{
  "num_attention_heads": 5,
  "vocab_size": 826,
  "attn_scale": 0.177,
  "tie_word_embeddings": false,
  "init_std_o": 0.0,
  "init_mimetic": 0.5,
  "learning_rate": 0.00205,
  "beta2": 0.99,
  "lr_head": 0.00693,
  "schedule": "wsd",
  "final_lr_fraction": 0.05,
  "doc_mask": true,
  "train_tokens": 140800000,
  "max_steps": 8594
}
MLP neurons of a small language model. Each row is named by its layer, matrix (gate and up: input weights) and neuron, and shows model dimensions 0-159. Each number is 128 + 32 x the weight over its row's rms, rounded and kept within 0 to 255. Numbers have three digits each. A neuron's up and down rows have the sign that makes its largest values positive.
After each neuron's rows, "fires in" lists the words (lower case) most often at its 100 highest values on Wikipedia text that the model never trained on. A number after a token or word is its count.

L2.gate134:165132133044127109135124135124129123135125154125089120084131053156171079148128160122113096174128116152124075129132043130129127128136138182095129117124134131120134121128083127135129122134137133132117078042102061130119080130055134133135088112169157143127119130166133138130115121087135113032135119115201122126114061132111214127098158133180118125134214117152124126110123128132132083077145123145124119182139125127136039128129156103109126179042149127127217121130127177146135105175187129
L2.up134:116121129092127137128194121160123128134135194130144138112145137095126139143126147129138167058128125113133126130124064125127129122131127053099118133124170090149230126130117122114114163094130132128132086218129104130188114129103144127144134139079129164126132133099134134121160123130075127213124124115121132129145155126127134132159124130099130128122063137094115118142125124123132165196169133000131120076087128133098208134127072091195124128176049134127065125126096043094131171125188127
fires in: "played" 25, "play" 11, "playing" 9, "player" 7, "players" 5, "kreskin" 5

L10.gate601:128157104169105140146139093158135120145112121100092155165172140101177174139217137085149139102073157138109203051127134096132118181181133111072137129165160109164136144072122141087071118098115141137169110188131095141107125153170129146095115198099040120121182128163106110088148162111082167162124195104078094167134100106139134100140133083147166117106141043189077134093138134162116106136132112113124173114109122132119067123122125139160084127136149104095147123123078098100162107080103110
L10.up601:140093114134176154136169085141169135116097164123119183082143165187090208130148110088133130152128125086153191096126169142134060137221146111107141103141134136147128178139072126131166133122143150144187145137132172152135184102126130141141131102117190152092176142166107171126158193069113108161121160183077095164125094084049156069124122140124172147121117126148138107097165172104131142133113141160103191100116128144142104100076103152128114100080131160159093071152107163091113100094187133
fires in: "until" 23, "which" 10, "through" 10, "of" 8

L11.gate1:115112097162163096129090154195124129123131101160144114090132153078140137183170135101118152058092168079128142132145093104120111086093182130103132143103118115181123149092145125147167148112196207096126104163123050084144102204151107140101132158085139104129092133158185131076114119171166184117108072173130092124082131134131084164102116115126097111129106129095094122133139125163133136141141120132131131167103198113113100148115132073166097202101130210103112061113147096169161089070098146
L11.up1:130186137141124096126089098165192091134091113101131103095173109160165136114128170134144131105145150122153161139158157114098107093120156118087090216144152133186141144075219110157185144107196140100092139107109136093065111140094154120152153157153107199096126188089144086166150137138086162156139132060123144155146096152128156226106112120116156153155119101115139110158097107141181152137087098158168137114175195114129138119120081181099113161101090105129158161141111132166104112087154071
fires in: "he" 44, "before" 14, "the" 11

L5.gate324:085138149122123118091137161090133090147135168198086171146155174091192115106109143104138097107080144148169126134137173130104146135141115147089088134036138099185126150141127116137109134117056183155114105127092047154128147066096114124170149094123169088064157093161111101065105185121135140126132075089153134117159089121138142171050118152184145100082156103038141155085139076086122085095139175123144087135144129136151152146114116125116133113151162154167131109122147142153145058135143154
L5.up324:058078116105068141099150110156122139150175168138138150136115127111092165141198151161129135101125116085107114094159141133149126095105170138142161113093110159142083094144067113083109139099106107147129119077096134076117105165085189128119072101140048151162149098072159118159152129141087124123167076182126116102150103085084098118099177081095091124149139165141162083136081126106121153116094130152125148096106133077101095140101116109185134040156130202122077179144172065136146148074096124
fires in: "him" 40, "awarded" 6, "himself" 6, "hero" 4

L5.gate634:111134127113171146107089129153129093157098127147179119126088108150129118193132166164140059129109134097131125071126187098118117101141122155133187088141047115110110132140177141163183109093121140065090124182144073163138095095095110117147136079107167101104137128113108162132085168191112179128054123159170152157109125162122230102154111155131076063156111093171178148109087077117121138116102137087132149159131168163130147130184161137099100146218130103150165097154129158149119114140131143
L5.up634:089166149088125146151114140154123077099137226183139146103169160091116083093112104120125049061104158153184146133095136134161162139143128140113127114136144142116133131103106079148135112129096101101103136153194090157103162105070081093155173176122166085153123105111077189133136106081103141137123082191156093145180144213092167103113124096144100082130140122096119128124169116078152130108148158088136177118135143131117070058114181179142159170159155103112137136124170118097166129096080152
fires in: "july" 24, "august" 13, "march" 11, "october" 5, "jamaica" 4, "marianelli" 4

L5.gate237:133104067163119118121183162122133077122125074174113126109141168152120129184136160132125115131114108116125117135103127156092163101174077130093129133123100089090129138143150111088061163137125144099125044172146151083089124109116123165189109146099153112091153116104100122115103162102173159151133139159163151115119189213140097174112157098183159158137133078181167055107106146154169171146144090067135130125092140133053089138175107177136159117143152043119185106131180149098144095106153086
L5.up237:137058127135207110151153150111105130114094124102102092083108098124087146133110119152168104078149119115172177092143168136173147077127093142116166166117133192119114126134101189188150120108145157107129124128243188132086144074191138147183071139157085169102113130146141109112110146154136188108136155174209123115179145127112142091102121141079103167154155156133184124143158118118133064121135160156129117110169115062082100125146118119146101139215129174116098142146145108135139122105127099
fires in: "april" 29, "movie" 8, "railway" 5, "movement" 5, "railroad" 4, "marie" 4

L2.gate532:088130118055122103131086127200130126134136124135168101117127139144179131078133249137123113192121129102122137130128200115128129127124133218133134117126027161124166125134186121118121140056135128125140101051109128130104113128141121127129176133109091155123119126169127132120180130111085122201136122129116135127056118103111158125109146127214126130138053127215134131106126129100109100102217129147126124101151134115157161144128133131142123074190085123115181133130131131157132169130083134
L2.up532:238125128105127156127189124170126126126124141129146202193135109122119117128125061124111171018123127107124165122125061114127132134135132155144130144125195178119137125126109139127137107189123129142131124066180118132131210123116142136125118123132160113128127129207130129121103135156225143046131128122161131118096181104143090133160106131137124136120097173176126131143124133122127089188117135174120129196102128149116168122126110117028130238145111124121138128130118102116133129089115126
fires in: "new" 40, "newton" 6, "news" 4

L7.gate242:134072092189103152163165175120086146066161110123078181145125102113109100167145123076166166103137191081094146097147102064125145151133146128119147100158113198099118105174092091097137136153169115097158063140141112100079050084155134154111109136127115122125119156106154105150156126096065122179200133148153137116188118123061114134107113099084217132164116132100156142137135127140145112097188164162150056110077140079088123133125128127083106097135140136143151139107143080096122140153106176
L7.up242:102154095147128069117129073142138140102155211158145132089152124103074198114105126075168151102140133094160130117174119118183111154160149171150153077139130133087151092121153083137127119142178136133104121161096085158154064109111117070114126064146108166184138088142128181162182140145107082189168098105073115100070085105112153122088141131115175119180117091174178195159131126155080135135111175203145147129122172135128107066101139094091135156101129136093149164157089111168137139136126134
fires in: "this" 25, "impact" 12, "episode" 9, "episodes" 8, "killed" 4, "carpenter" 4

L7.gate141:098173130129150101145069122077151125140142111205110137118143141175153111114167168108158126135118148109095138141135133093087124153160123126080103141171141138064214055082129132114062168119136149100115113139104124155103099134130097117181143102150108167093133111186166172108161137141167165182101078111139144151107139160127125138056187176174083133151156146098094109120145131125118137123100093098122128150088165149153175169125118099185158202147145062193141105181180040127148118107149142
L7.up141:153121158160135146153155110139137111104095169072110096150110132127113109157147147190121071114144176100128186121178156087138122047118085122129074156079200089143117119155129142130158147179122115151127145159102175119151096137066140088125128120106059154145143160098132104152189163128142159166194152141114121131107139145138194119067087087142191167115164141114122143068140153184154128074142153130141140146096104120150105127133121148137139200168207114144136145157173084131086029159109113
fires in: "former" 19, "while" 12, "formerly" 9, "event" 9, "summer" 6, "source" 5

L10.gate194:126132117101149135130139158160152088121099105145062149119147180115114075182189092154103131121105119047154188135089103134130110117132192103101141092082132131123098088069153140113102148120094110185162102165122140063090152187125117110169132155141098148082206176161150126094132158131096107145134065116072141122165180125140075151135097134089089108160153109113141125081132125159160187160141113129088181188116124135153114109118159053128103180167098094165148100133161065101149099160119175
L10.up194:175174170182123149163188128100145131115177106125131129118122156134111129073179195144142080101162130122125157096177057101149133142094100159215098125123207114114124143107092143146175140094146175115105143102109096184150125116114143126097076126090121088159136079119113139172135103126149146141162100105070182153097124142162118125118193147084131126115108117121133117154132115080108121142102105103084113033104154154118135112165133184041136159088120074100134125169169113145101208157157096
fires in: "the" 59, "second" 11, "that" 6, "3rd" 4, "2nd" 4

L4.gate610:111146105084179166156122097101137129180146131083081127132137079123094084122140147090164090150162080155117071133175115128104089079133183099128130128106179076175141085119120120116100165099083154126160102110092219103135094116098129113122088161122126134110124150115083135144138132107166130124122118123162100169160174109049116122133069087140094164146115140142099090113088108157171146193149174084123182176135156117084210163122125080070119188118127176128116087145088093200123122106141166
L4.up610:141179160091109196138155181047160069105124077128133146121087131120138108137059129128124119125167104162052132124055127162173158151132107130148158085130116110116123131102090138098119085123111131109127125121162156125146114146087128165133112157123167118079092172132119144106182106173145139083150178237159155106066156176145119094139126094115124132155097153152130110174085173140195101145192152142120159124124113172077141089111098191131132160067154090126158083104145138152138163113191135
fires in: "name" 21, "came" 12, "started" 10, "still" 9, "founded" 7, "carried" 5

L7.gate404:111137115099123136108143107144138116119110158119103148056130179139131103134132107168129136070085156162151132168168179165112123155131124096146133126179080170168125160150114168104132167164134079112156124107131087156124166095148087131192175115134141135158167085174114080066077089102072201061066076156128135128142109176159111103099119153183124107143103059153112186195071159137194136088098101078134146091178120092130139085088104132137094158149089106169148124145099098142157105157109135
L7.up404:142143143155141124128135128158107141107126199159087121097140170187118084117160124147157144087023137129146139132174223157102096144114123115176131114178138174131145129118131089080126146140149139179132105112131100122105166143132074082105122071106128122171175110149153127115143068101092118060113075141159131159104106118071117128111125150119077159129112121108144181167144136130114110129119041106094081068178158132121126126106154133160067198161119092089163085104071075112156139192152147
fires in: "original" 14, "east" 11, "last" 9, "next" 8, "held" 6, "least" 5

L5.gate75:050132147160130119063159135098140111167142164143107147118132132173129141101160135084120112072129083089087151148071107103138139178112141159183110086160118129078148144103101106142114170073170115145178105157107118178130095111162086082143114139131142154141153152130094189130093071176170156152101149147134152120088135106145145093096178136128038098137066108179105160119095160147143113129116058160130145155176149115080189119208159095179106139130148057128104164182137135128167120153146097
L5.up75:174102123178150175100142130115175191197098144137120106116109135135134129054164131122115132061083148126104177202135183131106091117117155144114146095092122158160119144119112151093116100125154166193130195149165123176114215066065117122128113106114133125103183140107170096125093153113119138073155086101133118169137174090099083081075127150089127124117116153104167145120145132155110056111136127157117130107120136109154091086126046119136114133186089126142065080112133082120187153109146104
fires in: "former" 15, "formerly" 9, "club" 8, "book" 7, "hotel" 6, "another" 6

L7.gate40:043140115128116162182151150059152110144117127134160148118123187111139090122201153093170086110087136131154155181142136112130116103127161119125097137176130144142119142187146114153092146068134141080138081127156107152118130138162105149122116131143161105139142161216116102078090140155138139120148075176115143133175150186116188058108087161097146080178191086121135138110121124065128088144094098146107104091142129147074161182181109121164120143110091122172129103114159114103058085101200158
L7.up40:136109151175118096185139109144145129111111202153190152121198171149154149104162131143150164117068121112133180159073174162131155156121131152124152125120123142124158174160144110103115147082155178079094161129191052186159170132161139111094210105118096124163137130202142129070102136153125122125125107147082109115134152117155161098163147177116176071194144067105108149117094150124122159130185128122125182144115090100090117166124079155128155157122129082102060117123152184099162129133161116
fires in: "july" 20, "april" 15, "august" 11, "guitar" 9, "october" 7, "soul" 4

L5.gate159:102130165100151179146107176087193140117149129103117170118130166117057122079170095130125094122119122155196124110118157108142154059153251086087161113143168143141130148129092131157148136094116114123163120114122142101119142160132133152075097168128189108174123128100124066141162171147066099094130095160083033134103063110097121127132145109108149078126118090098140157090103120116134117109152085143142103054172156155131139103074114105130105127054080106136125109087142109128121113140115192
L5.up159:124150126217078151147120144100100124125203140126195102111176153147123094194121129114163115127137109122104118090121113117154152125132143196117150102140092121085160132162102121163129182096164091075114116173116085122134078150163174152176134134150205142109055089117128042165145176147156143147132151140088142147139062163151130127148097150144189116135096128107113102113080123148131113105223141129146123132172157096099048155167136164108118118111114044096088128141117140091124144156091116
fires in: "about" 24, "game" 22, "race" 5

L4.gate25:130128106090115137184137163136183153112162137145112118157105164130119140079231116135169181180115149117208102119069119136105118133094123144171095130117161116137135109087118170130122181109143151128152118090133133145171087167081147133150149102104063098163160121093051185096095108129125140128124106144136115122143142106158057117036097159125108134186126103110045124079117095108146117112134169136149108160131134144081161067142082159152126147076138156121068066075156141126139119083159088
L4.up25:112136126112125146160115102178151120096173156096155112175126150179154092153159176143142075068133171200130131108097104113192071135157099122136116136111042125089111121078146169122097123115120115127168108124115095122103181079128133094120129179087109125136071157119151150128119111096099138121079143114145160089160161194164085040112162076141084035174132133138107166120084115124157123155133183109171104135133135157103097181091133168146112112104141106119171128068064102085130112174097128
fires in: "played" 25, "started" 10, "worked" 8, "remained" 8, "system" 8, "founded" 7

L10.gate456:085041097104092127174152110136163048129168165108166137105175153082123114116159167116132094133136149149157140095125113118104120153126130150120097051156106129175123104110152147088118138139119133141197111107134091150103093146119109168111100182076103066127161098148098145126166141160109170110083100058092161135091177200139118129124157183153152104108135033113081133106122139124160152139159068137208154137115177145115088160152135144077107115148110067107135119049164151136145095124145120
L10.up456:097073132125097135135195134066143099189137107121171098138161131124109135092156064137146130145144127132131070107129130124151135137081052119139116115118199053138073051105107168078083136123112114188156143121166118109135112200126156160127137139093112124145179121105103115087164121079106066117080145119103173145086130106135101118090076144138151177125060100129092128118091106141129125109155106116071125024136113170142129025140141161111122144117131126116126130149144147125145074121087167
fires in: "of" 91

L4.gate467:117146129182155143149134205099145092116100182143157111157065154133170110062141205114114069069116107106177133068212124149145091159135187147065125090124116122134122124132114120057193156129154131113113107149106097131104145191140105119159097082119093124138147127098100151118132159160117120130192148144136094130094165177151169121126127137129099126126120105140128189145151163125107047166106100178086132127190106159129126176119184117167138142174121115105092121170163093152179149109123067
L4.up467:109067124052106141122083134095121101174112153165135215128048129118166146103134179121135073101156138143114107145157169154140153146143142091149125122181120157107146210113122147098144174111127151096182144118135179097098091128081114148148157093088125121165096152155137114084155099119099103143097066108066143144145140134140117081150122121107203163071097115180142118105129119129076132180103103075118135103125096163111169116123218081123154082088125163171159128067181097117153124096124127
fires in: "0" 59, "empire" 8, "employment" 4